{
  "n_layer": 9,
  "d_model": 192,
  "n_head": 6,
  "n_kv_head": 6,
  "head_dim": 32,
  "d_mlp": 768,
  "vocab_size": 1024,
  "activation": "squared_relu",
  "norm": "rmsnorm",
  "norm_place": "pre",
  "norm_eps": 1e-05,
  "positions": "rope",
  "rope_base": 10000.0,
  "rope_fraction": 1.0,
  "qk_norm": true,
  "attn_scale": 0.345,
  "bias": "none",
  "tie_embeddings": false,
  "parallel_block": false,
  "extras": ["capped logits"],
  "init": "normal",
  "init_std_qkv": 0.0233,
  "init_std_o": 0.0233,
  "init_std_up": 0.0233,
  "init_std_down": 0.0233,
  "optimizer": "muon_variant",
  "lr": 0.0123,
  "lr_mult_down": 1.5,
  "beta1": 0.9,
  "lr_head": 0.00792,
  "warmup_steps": 0,
  "schedule": "wsd",
  "decay_fraction": 0.895,
  "decay_shape": "sqrt",
  "final_lr_fraction": 0.0,
  "batch_tokens": 16384,
  "seq_len": 512,
  "doc_mask": false,
  "train_tokens": 112700000,
  "steps": 6879,
  "dataset": "wikipedia_en"
}
MLP neurons of a small language model. Each row is named by its layer, matrix (up: input weights) and neuron, and shows model dimensions 0-191. Each number is 128 + 24 x the weight over its row's rms, rounded and kept within 0 to 255. Numbers have three digits each.
After each neuron's rows, "fires on" lists the tokens most often at its 100 highest values on Wikipedia text that the model never trained on. A number after a token or word is its count.

L4.up97:119111182173102119087110121169099123116161139134086115101082124161143147146169137113113166162120087170164100170153125116143130144146130110106109176140071127097140165150177103128149104129119141167094094139139124153153112145128150143125119108157141177105108163140131112192094118152116109089096130123128094186134097149113147158099092122114121096140119142138110118182145132151127112164142163146160151114133121143129133180098146128118122139135136144153113153156167165117131093110123169136138157110115104118126129117147148114156116114134126120117144129134130118124129094096117148128
fires on: "om" 35, "on" 7, "oll" 6, "ose" 5, "g" 5

L4.up573:124169097096104112110099112128138197099129149105116138159154130141111098115124095143091124109135154127096106131135108129098118119162105124172141102184137158088121145135105125111161146120104143137119167122090168174130144122120085075101135070106147176134124121103126127124142124128139119144167093142135114163096110128134125142137132117161135108084152131131134136134138157141157148126162111090122112168104095123149122148122101158106090083137194154093136138167124120130118151143145132118140144144143097131121108158111125095153107131166093127159116156149166108113174075139145136134
fires on: "l" 22, "ur" 17, "k" 13, "z" 10, "ey" 7, "et" 6

L4.up550:160163141148159163119166086180127143151136135118148163161110148072158121120167109128118090130151124092095128126125116138146156095180112137158125121111172137115126106127170102146193130164141155114100145121165168095160132094133119175114110133176130101135081068120099098093127109120083106173146146128140100150091119114117141156147133116133091132105108133100138147123115155122110141134124135141124110149178139159139133140127156122096130135124140155136121151103123116160126147157154139100105162139152113071132089127106152098138108156155127136107109106108128129124097152140103116126
fires on: "ate" 39, "ric" 17, "z" 9, "ted" 9, "ut" 8, "ul" 7

L4.up69:163126116113114101133099126126162125146145088121137116108148109078137163127159125167128142131135120094099147115136112143130126156154094097132073125138127112161144128124168177151119137146142119106129135133166135091081115098131113102120122128095123111106129122109110088104106119137074100113114196122117127130128106123106160094115082108117120088111100137130150163091159058159130152139100100105141130122116172150160080098129117120130098123107132147136125129153131137120138095172118094129136167118116111094100105120157134173103119127127082160169156080157112154138144107167120109145
fires on: "-" 29, "'" 28, "y" 7, "aw" 4, "k" 4, "and" 4

L4.up292:171118158106108108113126113116117146131162106127126153151092154088157140170140098137108097139124145139106134131115142133120126149155125148125082091153132148194138155098123135135107149164149125117110123113200089079143163121143110178146136136080100144147146154145139130103156110113134115123144102133105120171111102081098095152165117112125124179130145114152126122113123121141145112163140120155067108131102137144159134137113113089124149127123066172133136131116117075172084147117127135098145132091111161136082149150115165130121119104127137139149096112107098146154150132146160134121
fires on: "u" 20, "per" 13, "ach" 11, "is" 9, "re" 8, "-" 8

L4.up84:110110163156120123119133120107166115106178122108120163108109070152074102105124139139143128120120138145125128119153113113113084176149181150108122118135159100143139177115131145130131124098129114174165135126105152169114121162121136135134170155105092139103130131152155156089157149167087137123136170157116134142087175126119152155148165106127114140137100111129140155148095145090143123164126135095120073145159053144148125122107101143123081141134127134112147145125106115123150119124098128103163124135098138142125089088099098123112114167088101117148130127088162128135151154129125131142
fires on: "y" 25, "ater" 21, "ent" 15, "un" 7, "air" 5, "ite" 5

L4.up318:140071084137138125120149134111159072126111137153115121160120158131169142098128114078142116095159133113097134120165119145125106150136148101140148100120124101112133112106103154124155073147160153131150140125108081127100123143146064136130119082129160102160103118156146123134123129142110149130163115100125147138133115145106154117084125141130126050144126142100115153142147102124138113071101116105136120183130127103089132093121155161120166120161150149129154103105140121131130138128145113147139146098092129162153098119118113114122155089110120073178134072123150123132136167141117104095
fires on: "r" 30, "ch" 12, "ust" 11, "n" 6, " to" 5, "ov" 5

L4.up289:164130131132112127112143113136150134135098111128138107126151083149144119150144148131090125105106124130134136164156134156143168109182160167097148109123120109147091165096127120141121123098175071116128174168147150151106132097076129168128103151113118115128112148109175146173126156160132160111124177165084142160163116101162132145129082110091099133116135110143102126129101072137095111129126144114123111105153077124137122102147154142147087084167145172151152115141151123136120143139114099147122109139136097143156146143147139143117139148114086069129168146141127131138102148129137106113
fires on: "or" 41, "us" 12, "all" 11, "ind" 9, "o" 6, "u" 5

L4.up333:119162150094115088141136111123111143097157123179108129133119139125165086139111098143109148113131121161145156147101105157162128125120103087165176155141118129144114124110123158137133184162107113137126134112189147145127088144076089129124146121081107135114140139166117144116132114105129092081101100157119098120094127107132126120124100127112140152170145080128134110094128131128131123142144128119124118157127149139129160125112103121108141118103104170147138103170161146166118138127077082135113132097107151147110107109080092151114106084143113149151136072156120101139083170150114151099
fires on: "ing" 25, "her" 19, "ound" 11, "out" 8

L2.up639:132137124104149083117144100132159125124176115121104122140122128131082127170157083109127105150139128129146125116151154163125147158137157111127113122095088122143144142098165133119113107144149161157120183119105103148105128134093167153142149113168129176119130093145099078147118132179092118113095079110146138129117106107137140132140081105142116103133132114136128124119125109129111146134086152141076077086154114141085048124151144160123118149090114120146110104099139131133145094150136156106097084185101181155088143114125101132140140144142149120147145138150131120130105129121122113133
fires on: "." 39, ":" 18, "ult" 8, "," 7

L4.up300:110114139151132099090126142162111128127119115142146200112090129133105142153132112116101140149152124085122121147150097083107138202084157110084118076121138137148123072142178112158127123151117133121110142143138093114150115139171129117161152135093140102137115142116099147160130144119117129108101157114057123133124184140117094115166136121106120119144119094126094144137128131166143078146157095139144126110150120156138131135163112117157172156097128165136099117118103145119111116104077149135107158172146142105143092145144129098120131109132115109151136166120110159147167125126113150142
fires on: "em" 51, "it" 14, "c" 7, "te" 7, "iss" 5, "ons" 5

L4.up166:113121118146111127116150114118070096159128077120124122149146129107067143154138114134101160160118149116092145149156164119154111104103119145095126124155103119126136148145110129132150077123140157094116157117097139103060107086129142147150148131087148135152170124113088153101111140105134118119106113099067078155159122141167105094128129110122151114140074101189135133139117112163110124111144127116159091127160131092128137103166169107148160133118130117155127160145120135113114122125099124121143141121113076128119109180150128174120148154122088156082103119118117145147129121121126117122
fires on: "n" 23, "it" 21, "un" 19, "d" 9, "our" 7

L4.up765:143084106145118135129131157135110119158132156152108098142101119113128099141117140098175115075146110132115129155157170144171140160103108129104051133133133143095107103177107120115153129138121131135171159162105135153154104129120101142173124148129162186121099121147145132124101074143114128149122136146098176111127125091162142150163117148153141119124137107113154107114139157077147087111151130144152104175097166093162108131145106136118149126123203162135116128114153156184105138155109116152128138106142135117162136113125104116122135120115123155151150147111117125155140138169159143132
fires on: "est" 25, "ag" 15, "end" 10, "g" 8, "all" 8

L2.up114:162150126148123119134134103094070132144127136163131124154100176169160125133147088137099124140146156171132159164167168137117163165151115162113110105147186122169117172129144112128169093125147111113177129124110132156149110125181137158099142126134124174146128134118071113127101117111089138147137151112128110132150119109126128107117093165132117101109158142113143067143144121105114081100161149129133081160124146171141090169102140125120166106117145105122110112129142134125114107120100106135120139102150131148098138147126141171149157164133111143141124155131119112175116125182132114117
fires on: "r" 100

L4.up728:123156148162123119111103119128128137122120131129172138097171109130093145124117142118127128134089142101108145060152112114117117104139129170141151152138129173123110139148127126156129122185163147106119120136138135138130112156153137136108157083115098166145111142154141098172164114155123170162135118128126109138131093080155136098151090138143137137149121135108164077124113139148156100163185141116157144114123153131113095100114091125153112130127128152143118144111140119171151107140078069141121131144095115088112106121143128102150179141117160150102126120148151088157121054165095152111
fires on: " |" 96, ":" 4

L2.up692:149098127150069128079094123147105144185122090110115125133135100128167075106133108067153135132106106132108128163149130158154112170126116127119150112113131115130124134148139136111136144128115134149121139119098114160084098123158157151144162150136151138123078154132119143132153117201096148153115078131165128145103101131121166097115110158149112125121135111144144121114134127113134134078113132110143107164127134178114141123084145142113172152106105146175084146132125152078128124115112110139113143086147118149144130142156156094150134105145132147159153128088156157095125154141087096101
fires on: " |" 91, ";" 9

L2.up39:112132116180116077104111126099126116141183122166187132160099112089115135155113145121091106132127171108140112130133155142176107160146151145150116112119152129103159155118103101129117135142151107066110168114101115132094108142123114138137120167134136152157130158143154135146129099146081082140143146108163153111132075115098128139109121128142120115156141150137109088129133086135122082142121123102094093177123164156087134091103141139127112155138136121101108122102132162184120086098111094167135087086136105087151136136112082121111106093135127120126121130118133148119103140135128134117
fires on: " (" 41, " |" 15, "/" 10, "ach" 8, "-" 7, "ver" 6

L2.up663:113165145115145098140155099137132143121131124092144156185095166147152099133133148130092156123129142128130145123165128109144090098113135101104098155120104176113129144130146117136161120112149128080106097127146095101156154155153143112116105094133111133107077166140132143182069147127124122191135116100098149142140108149167116148162145155137146124098104109124137121132097132130137129139117116175097141152124144152111152131085131127113157174116114132133067086163143144135080140119112148070106134108168124120097082084136078160137160102126130132120122142119122104118133126151116151113
fires on: "8" 44, "9" 27, "7" 17, "6" 10

L4.up74:180135150137150108062116125158069113091097097138104094179139115127122101111135143153078144129099125155137116128146085132120180151126131179177143132139116123186138130120123102132134110125132125111145115151132137102102116112129126181132159118089131113120133123130117121149111122109136107140087098095158142175107137136104119147138113118067122115145131118151140101127114126138103116149140169125104107130125095142153139142145101167115100078107113100109135136063076087117131105091101120135141120148124149080126119146115127117131169168147114172111133155109131141113181111155145135138
fires on: "c" 27, "ip" 13, "ult" 11, "it" 10, "p" 7, "ep" 6

L4.up635:132121107134098118135115141136113158177126129115083156134175145142174134125112144148097105135161143137104105144125128112118132110142119138144150098124151146108145167115136145157174094123129150149158154085128146132130106113152120113123129129150150186108158149119150136142144109102175138151122099140170137113142093116170045187123163127109105136105125107134130123136147076133114145121104109119145110138126176101136115107110136152102117131095176148127134097107121117144116149121156146079168142112143128159103128130145131082140158138143088092149142131172086156078116125171165089147
fires on: "ion" 43, "et" 15, "i" 9, "ro" 6, "l" 5, "or" 4

L4.up239:109133134085143132182123101106123142153167116123120101147133101136150096136124137101139135128127098140091164107144144121138146139117088167115128112118143090114098117161171107185137112153120090129141126103140115128137175156101096114104139109134143107140151109098139150176141123133096122140122099155117121103158081137138121123115098139111113112116120136155113095133158164130110186135126184123098069104107159124143134162116089128105117127184148095142128126117137110104111114165114109091129164097138150124124143164150095163148161103105075145143111123146138085100132134104098060130
fires on: "i" 23, "it" 22, "al" 16, "ol" 14, "ith" 8, "ic" 5

L4.up34:126177116125168127119152171114127145121137100145172141149132113131094163137140116071148121161124147118156112160159181095139097199120144141135098095141079191109149108110125098125155146113118099126170135108161140116115111136120146123162166162148107127138123131124129146102126124111130118129132136094083132153107178141141063164150141131136129104142120118141108158123157090179092129129097156128139149136125072129146133104143128118111134141093141112140141109123122176146160091108132124149124184138142130148138121194131141102145137112102136145118124107101109150141148112105100096113
fires on: "b" 42, "an" 21, "it" 12, "gh" 7, "id" 5, "iss" 4

L4.up636:137100132113105109121118145088138151151109126130139112097159111128152126086169122112133139134149127138075132123161196141159092143103159143118124159205137115160119130128164132137117137186129159130127155108111095118129145144163126106154150109138075106104078119134149067162151113120139094117109088144130136144189094116094116135105130162134114177143113128146157157152133128125136143101136084153146109125110164098153124167133139132124136136143147143152104141144110128145121091133070139159121116133125141129100116115141136121129122101106072114150150120170131139139151108132183089119
fires on: "at" 32, "and" 10, "ud" 9, "ated" 7, "ay" 7

L4.up25:153125071136139123117134086160107091160132142118180155108122123141138145138105173143163111170121146074089126114129128188159138134150114106114130088143096135119137125117114103108148135124130155121107117144111138058131144110137143155132130124153104112140119150141127149152144146109142163141126153144124173112118112144130094113132143138146146143104117163102106134186174145153126111150110106116122131119153084145142113118105121118146114113121116171138100111096209167143076161137110121140132151089094113102121073118134094130131116143152094083104072131106149145153138119157108145113
fires on: "-" 18, "ul" 11, " also" 11, "uc" 9, "ate" 7, " a" 6

L4.up221:114111117152119123156144131108134109124143126172132171127128133111132129119104137119108113162125108142126103135130163134123104183173096151093131092096121142176148127107175143101150126134141118089161087168144124093156114170079110113088133117076096130137103094134108155142123136139152131145155157120142116124096113105093109137136129132122108085115139107134178127182158126122111128142143123140155099130097122133144117073153112080108130087086173091113127099129201120086104158140117147142106131118107142090119147135147103156120155115137137124138131123089105152143169165144096143108
fires on: "id" 18, "ic" 18, "c" 12, "ue" 6, "ash" 5, "al" 5

L2.up478:111109148138098141104108151127132116111126158141117170158161091149128146144100149146111144132137118104096118114124145144100158134144080160115100077153164105100125083119146136131205116167139096108167157138092120100113117118105147105136141121103131123127092104101155141134078155150148121171105159103132111155076161108128102128166140129136120090111119156127135141129128156107100125126136140151113126137132129125153172129092111113072106128175133151156099070114138079122121085130110179099163155125144140151129140098157102102108113107173108109139099124117104155107136144124124150140
fires on: "p" 54, "ur" 8, "ly" 8, "ut" 7, "ak" 7, "il" 4

L4.up586:155125122177097135158159138105105100123130147097141153165131146115119181104140140138118143134110139176132091112164155118136064158121180138078095167134120112090129145143156110119125143140151126093133142110135139131101134161134106154128097120112123147143096122111143107124130132119112133124125107092094095139139153115138060180121075113172127171127110143104150125155136139133110113172163125119158090107132114166132145112137148122104126094128169125135110114166117128130111141154136120115122128195194088104115139147131171161151176129140130100120151090135124138120116118120122164103
fires on: "er" 21, "f" 15, "n" 13, "th" 11, "it" 10, "T" 10

L2.up530:109148152133105119105140133107103140108137126170155158127101165104142134152103153168091163115121148092091132089137112144137114123151126134110111142104136115141136107175126099145152122120190108122139167112189099133099129147164105126119145108119122120165069093086121133110153122137130161149152156106144155138181110149096131139155141126146106140143100125189124088129169115120100082149145138136121085114124143114120166093123131117150167108108149127136127141118121179144133124122195127112133126114134109163122113124147151150153132154084142154129083106103158125141086172170116138139
fires on: "C" 84, "L" 7

L4.up693:157116122147096108143170090115166122095110149115153132151094101083151098152100106084137131125173139167153135139151147117140118134099187135114147112110154091147085157168105120173141123139149140132158206131123137105085149160192147130111085147111125128109127131163142132141144137117092149148130122118102094092129123154134138106122110147108134133144135155133152133160157130125081118129101129129134104138146160129123134125122123101089153111128100140157178083153139109147163111089138126184138116111118122140123118146095132137137145081121110137148118101165161118126112179158160111128
fires on: "n" 64, "r" 10, "qu" 10, "d" 4

L4.up639:112121165131108122105113100090149118146140130156127118136160171150141084114139130130135119093117105133144146105151145069103171143118148134121154087115135152110112152152093095102129100105120144125170112143146155131132123103080129124108150112114130117128100142094125063132115155104122169139165106125148133120171126158124142069104120098134142100082165136120140156139160132171114103122177115130134094140138178091148156159128162110150126121095146092076113086126140123124116151170134108146142149129111131152175110141092151090141127168108099145133127133123156134152147120124067103107
fires on: "n" 36, "r" 23, "s" 13, "er" 12, "el" 5, " /" 4

L2.up279:144186164089141077133146117142135140103146105163114150150116133090117131113128134138114131123159135107116158147154117134109131167112112147094114188174146164119119158157166100123143130117143113114135170137159120147168125137130108144139153193114102137176132169164130182175119134113130122174136110114149159130171133108174135127118151127148117155103121149153126099127096100127122131125115118161119107113099113147181158138166149159089167102110133133114124106180104135116133110120124120092104130132098108095133122143090107082118134094133126098167140152124120143176124142105102120158
fires on: "9" 58, "4" 16, "0" 8, "5" 7, "8" 6

L4.up358:116113105129108126144107135168109114143096130136160151099142106153132180097135150140127130134121133164110164131188157096150125182092102121154150096105149157117108153166157193126161098102125103095127122101099162167122119130120119144151135115145146125166129115122114125088117106136125095124150149124163106175104096150161103101166145116143140150130148144144160145104130113139133127117120112141111135128131152115088135109133135127094112123137131139130151141110108136118123184108155151088075085106108160139173096130105130129082139078075098118146161115130106153113087150137123104077
fires on: "ul" 26, "port" 13, "ap" 11, "ig" 6, "oin" 6, "ain" 6

L4.up371:129146137062138154137136115098137121094099102104106138117169111166126079132116126132090125123108129117135117150174144141091096137178122164128124074161142093150083110117166077124121160109157080149098081116134166125113143111143116130135194124165112137134101171134121145128105126133152142146128115120116152096133091120119072091126128149117118121099121103139110153122185126128113118118154146095144134101082131125154159120103134117137125126117140138126140132113109145129145150158081120165109138108121149132106148152141136132121168138084127084119140138126146060072140107128105141126
fires on: "m" 26, "s" 25, "b" 12, "w" 9, "ss" 6, "v" 6

L4.up631:166114133147111107123112111130157134119119141166139130091146194121099115103116125088101126106146126117146088163142157121119172103160126096168141150120159133139132064122131119148154167130064182125143134087120089141106109167134142107146158098123102128151089103076107074153142145167120108105121116127099135143108133112132094095090141103196142111140100095115134147155143133098137144130089116130137113145156127095156117149111119121099136128116139119125156143127110173139108104149108136129127135126107138103166139102108139101103092119126132143160099178125142105135159115165117093111
fires on: "ay" 43, "own" 21, "ward" 11, "ated" 6, "ie" 5

L4.up760:163188117109105111113138081104130130097100148159090135132135138068144096140153098065121135106143120085098141150159109094131137157168089144149110145113128099131126145101106131135151164114162113124099108108134160057137121136132128154116140123117077146118126124131163141140199153125110149156118136150136107163157112130145083161156142116109149161143120129139148133158112133144104116111105099137114086108140072155105142136090102131091108119165105122107126139126124100124141147110114118130156124131118131142137128170118142084133143116113130070106122162141117085117103156092096127129
fires on: "it" 32, "u" 16, "ut" 15, "us" 10, "t" 9

L4.up286:148141141108124153094149107036100139144189120128116133147143116132140104134073133108136124147124160158110101172160145114131149130106094112147163114164114161119083144096117144127121126111162161127158172121100144129114108109106156120123147119096167106144124096131130123097135134144101109149138100146096105137123131097144134112126129137166122135102110139138110188177106172121113101107135141149157111121157112151165148128139133127140148144089168148125159131126085094114113127123105141126146129160148138175132170152087116162109124071142098130162103149122097124078156123124134153156
fires on: "os" 34, " not" 24, "ly" 19, "is" 5, "oin" 4, "ort" 4

L4.up480:131118114123098122134105124135157083131139130128129088165126113130111132112146104143157105136135157151120098150127154114154146149102125117099152080151115124148137183156161116154143100148137143125124140136123110076129088151121071147143138178125128127123144112129143122165095134093090145139114081117136097139164148090075103131114090138073113132125107092107113093117093165153121146174086153097086106129105103128178122143108108173133138101140178113160103162169122112119123124120110124142145148139116119077123157126137162157133131091141084139147115090090104128093102123115124139129
fires on: "it" 24, "ol" 15, "if" 14, "om" 13, "ep" 9, "r" 5

L4.up698:153092118082137128095179106107143117124118120153077129139148109141161135098143138144120155136120139133132144107154154147134100140117121152133132125091114127154112145108196137120133133126127149140104116139127122163141154110152112118146103101134126083068144150094138092157147097153153148103136160100098171138129136122111120104082114128091144141119127143117184158084123107142104122132133098109130119096136154154157117114163170151131155108126129127123133098100122139148146170080100156133087114096161189121142134151080125192138134144098138169153126094136116112143105093139163144084
fires on: "uc" 24, "il" 21, "al" 11, "°" 10, "ill" 7, "as" 7

L4.up554:124137096144081114110102117152115152126127115135095118130143177120092108077154125139129107124105112117138105115066089126128081156132167121152134129127107155169124146117155094109170122136131077081134096114117121136132125157120116158124153080127133180123124109160106080088135112127127091078103135099175117155091115105120127128102112138130137110127111139148125130150125109091128140122097112164118169134180135144107117120094112115156168155133112133151112178147111132098140093094159134095158157109131154154161125135083148133103147112129135169173105107144161124099099136125139101106
fires on: "y" 27, "ri" 20, "ast" 19, "ie" 9, "ig" 7, "ge" 7

L2.up666:098160121066107145101118147110168130138147083110105149165094133151113119099150112142141141185135150136145170081133155155152121074116141111106109145170142140149129151107149129098117118131123080127090146134152135112111139108155140100086117154158155134089097165132105101126122136118146114123126200094153143146121119160091149108138153093114066120109075124161141131162108118127098097133090100113102103103086145100117145080141154118133139109116121153134131082124151146138072109136161123110130157091142140155121101138125111138142109131126117142111138133165145153153127137125123118132
fires on: "200" 18, "8" 13, "7" 11, ":" 9

L4.up220:078139144068119119115109165138100117121150133112097134095104126112147108128122143121077131135110135113100125131155124144160122136109141125068121114121141120086127126105126111141130148138141125099131163140095120130115139144122124126138122137078132096124144118154136112124181119105144107157110141085137137166137145111133175129146119175161082118138106113132167130190132103164108148131069104102144143163140125103142145088094114150154120206146138114158109129123163174137090106157119120148127136101134144102153144154114150109166103096094131091174116085127154149087156138134158157129
fires on: "al" 16, "g" 16, "ial" 11, "om" 10, "eral" 9, "ar" 8

L4.up253:147207111119149094140130122090126146145128163112174194101110123098108139117073092132105130138081160130135119128146145091157116136118126107084118101119143133134134135111176118141140140148115097096106173112136149138132164131131127159194095123128158129142127123062167133122141117126166095119161123110106116155158086105141075170146141137146127117132166092137127164125135112121111132129118146127084072178149089141094148109113073110113122143153129132169136136097125142132114127138119116157129135117126137115106103151110138069145126119108113117115120151139111130145105133138113131134
fires on: "-" 79, "el" 9, "en" 4

L4.up203:143133099141110112119112157104084139127088132167164114124101144135132111122096132129124124109108176165113139106139147136126094126161165100158122156159133130166115094132127094140142123146141149095187099124158105129116131141125105058146159153122137054100115110081136110108135144113137167135147097091101100151153110133102126137126109166136100125142092113143140160120107132133125077130096142109140121126146163145123106106168120143126148119125106142102120160116132176149115098072158102081121176151161145161158148099158093148153111132164154134137130098147164128123151140143123144103
fires on: "S" 18, "M" 16, "T" 14, "P" 14, "s" 12, "C" 5

L4.up169:164145082135117115187103088094142129127131147134141139139144110074142096123168096127103133167093109086116112135096192114150101154134115114126101149167147128126124139128158142154116141122175103155155101132121145156118107121160132127089154097135110137101153095118150122132142134156130161131146180104152147127138125107118165115113194117164102084106118160131150116121125091126135162079132095109110112128168112140127105148108106132109117128147133124159133071132167102166117164136147143137148162130082187118127140135138118147104145147123106132112115166164123140128107142128166166128
fires on: "'" 21, "os" 19, "-" 15, " to" 12, "ish" 8, " for" 4

L2.up275:117123118120105124108149115133126096111158068150114154129109158114135133077122122108128138163121125124130171158126127111158072154132159150119081145141153149135115150108139097142164139160142085113136129141139094137149127171128117104102139121100151180075130136111071147135147135126089131113114163104171172104154133103083115123147101115127123137129075097152138116107162104146082101142128140124113149102157133123151112131110114124161152115112125142136077101120153128122118120158097125126141159114111143102093086126111127170164111119093106156151092157184115153176144167102126132132
fires on: "uc" 45, "ie" 10, "ast" 8, "areer" 8, "ug" 6, "ber" 5

L4.up365:134128083135129141164145118110124147126146134165075150122139090119110135163102146118106123134102108085149122137106114164120144144140140117117094140148153120160182121116107089121135145124141113104124167126140084076097114169117142155144132103074138143129115126146171150098142152142105095110092147117107146136087147124134142145115125119101179113112105124158181135129159083103119111138115133168203110168142107133143113136114097123123111112119125147126106123111159143123115144127151118200174114100105160122137153148137137147109167094164122088164149139098127135104085127145088140142
fires on: "–" 39, "-" 27, "id" 11, "c" 8, "ur" 4

L2.up762:119148081123107098125141097107148118118139132146152113166093095089119136192149126095087127149153139161116117116131131119163082123164154124092131130112111145108140130153092125123168129110150171134107169114098100140096120167124113125110135148097109151098124110162139109100165109165063111165104132117132158116117110111132114174134145126103106108128122130137155084147096100153157120119084157134094145165148152168095099082119119124136174153157129153117155110114161158142106141107121107111122108104150105135094179125155091136140151125093102107131134135157147106140091132140140133094
fires on: " |" 30, ":" 15, " two" 9, "|" 7, "'" 6, " their" 6

L2.up315:112181111131118104092088146103082092161149095161166130167123116130149105142103148063131124129114109143138159115115173136166118141129149134141130131106115173133169118134121085112155099142124172133126152108074098169071110166127131115128139152132107186150082149135136096132109115182084124129105105121143151127110106116153160141150134146146097141139156129132138125123124102107140145118130161108101110132144162169136115127078165136128160131132125110138098098144133163141100129112145104123148134077146145161144131144171111089126101129140115145140140105107135130163098095099130117101
fires on: " /" 46, "ork" 26, " |" 19

L4.up178:131152132149131140110171112091095129138130156127128156126085151131150143112104106128106127174149153136101135155150147119134152121160152159145089115143132126133138118085183159121188099146138183097110140095116119150135155132137163139157143126153136091105134105127112092117162120112112112148152143159104097151083130128119106126129106143166145108127138104092167118145129147147084141123141116101148127122178136134079185160141140148159134189106099110176121134088101144122102124094098149117153113142094127111118134116118125105159125143109184119107123120158079130112165116115175134153
fires on: "b" 36, "en" 36, "ly" 6, "erv" 5, "f" 4

L4.up558:133114156127134134111133107114073116127126099160137112123153100117111123175112146136142130141166120101151146128143108149078111164147120138142139123143126147130126143118122127189129148104148122144118092140149082150095126140166105176137169139136091125137134098094141162085170113134121152153096104124156117182142112166138106105143137085101132121130124122102119094150104128162125079127164131146134106160144121118133140155191129136075103088107143153096146091126155098061151091098112148124126140127100110087149146133152129148155121149142157122111136117142181099101164133166108132128
fires on: "is" 20, "s" 14, "our" 9, "ose" 8

L4.up446:098118167167125113114130148086166139139131100155119085176161116142132150145079095126135150135125149113120135122139150136127124123098150110110136061160129151161126120127122127138145112078092114089127147128157132111121165154166130149128124135099092122141137119146109134168113114126074110124112202108120129159118118107117086078154138146148120099110135147157147125135079132113132152157140110082098063109125114156151120071103111148124114140177161125126157140136139095109106076125107160129135145154123136135145147109117142122139092110151098109164119119079096146124138091125128136134
fires on: "y" 22, "ang" 14, "ed" 14, "or" 11, "un" 5, " 20" 5

L2.up337:148119155134072120115110136131119116126141120151205123126092149112138110135128104115085117081093145137112158083109111106139093110131132116139127121144124101152111165146140135125126121131124140100168094117152102123126109125122105113143166083146147173162111150164132108180123135134108130131122099123124156101107118124119110134113135174093136115094093147111168123141104092159130087136121140077127138113115104161181114125142105140125105131165134153128138133096134148174124109149109047118120124139067146121130133137115135072160174131094156127120105106116099071124125115126090151116
fires on: " |" 100

L4.up149:147152142137139102122125109125099143169137129144149136138143121112106113119141128100100094131138128128122150132139104144095117172133123096137160177133136153158122135105152131128131077165095187127124099132155163125138158157135130171110132152125183104192145127108113134143144137141129145134125150088104141178122160127098118134122137079090139165083138129115196125134131138076137139161178105143110123123179161117191103121145126143094119140145134115147093116175108099148115120089121129106150137151132133111144110144186125115167141149113123136109145127163118162140146134162119082099
fires on: "." 61, "–" 10, " of" 7, "3" 7, "en" 6, "er" 4

L4.up409:167162093128129138094135091134104098146124160141126118123095125139145122155152137136156087135131150110140138160148140126124136119139117114149139171165165132135113154122161160103121096120135089131138174153101084151132125175104145113130113063149108149104101081138141096117135140136109154150155128098146132148135104150142118150130132073114122131097180138065085088153131122142121143137142128138119139138106074087113081134146178132088131157142152156105135079154132134115127118076169141138106145114125102128119139139158120143155155115166085102139126089126154125109148169120136152097
fires on: "is" 29, "'s" 15, "and" 11, "he" 10, "ose" 8, "er" 8

L4.up478:155149123164108108100129116137168122176137144155115124129145157115126176151128137104118108160127132098128141134139126134147121160111145118134139155142131121177108143142088116149111119154117182110104129094126134104140121158151191129108124150113133142111133112161136149173134115156142161139143157125150150151130167167076151106133145122089125120137120179079088127126141092087133132185084105143113122168133159151136125145077162133113091144127157096123104137178130104093108166137101121125111111152113119110122130140112127116150124140142100130076094076146134175129180123157099105140
fires on: "." 16, "s" 13, " of" 9, " (" 9, " " 6

L4.up582:135142113113152121124130132123152122175096113190141103144082129142091131141098108124113166127167071120110142092144154151186141139119115123159125123126129073132141148142122143140115148151111097102144157149140091111136116157147092190132129104105137117139124126147106158119139096101094134147053136163148141156126154146132132142120087150094115159134104075125109103106146140113139142135104099142093102132144111093104115142123140111126152171139160147137102126187140125104115081121100140155129103155112109111143130176099113124148110098143110103119122103121149156101067137160112118116
fires on: "ong" 40, "ing" 29, "and" 9, "out" 4, "ard" 4

L4.up438:089145141111102101136155144134120111078160135121153122157126104152129126128111115108116108147115110127132118152162130134113124117117109097118116120110155129159138141065149132127141123144177114134160221113113147135150121119102100134137162096131120157105169164144112125073142176091102139141108097106104117101159121110140146150127136148152128113135131107113175151157127118162106103122074153119135111126132076161100144108153183180153130116111156168125134151129156136101182117107125138138077121111165138114099112088126140079117129092127104156157137129122105140097110105128107151128
fires on: "," 70, ";" 18, ":" 8

L4.up359:156120136134161129167150105137137123158131107143101125144103148104108110087117152137087110118094169133157126116149145136068147135137156129152117093115157104127110094182160115132114109146120101116145108180113094125123163119159121131159150141167128176135121206171111148106149099119124162159134140109161119119111150141136138096133097120143130119154150145118138099157127096099162120121133140140125122117084122123136143144109132121119126145124120129116083106096128151136110099089135144134089095098085133119098159135152170160167083164112122148139117108082128078135133153069078134126
fires on: "v" 31, "ens" 15, "ol" 11, "s" 8, "w" 7, "way" 5

L2.up83:152095164167119126090135128150115128097136141138125153143144120173169096127084116129092118107128125085095126160127135106084147123171129147140139113167103168102145126151115137171168165140121150136128207118104157104123094160117116159127156099124139102137093090132136150133119150137146105171125144132151130138112120151096123118150108147147105147150131167120127136145116137135103139142091166177104145184108124140154137105080085122147131107103152126122152117122133093144092114141177112065130122093131145117116147128102127111118154113116143120126127105113092130135164137122159198147
fires on: "ur" 49, "il" 30, "ous" 10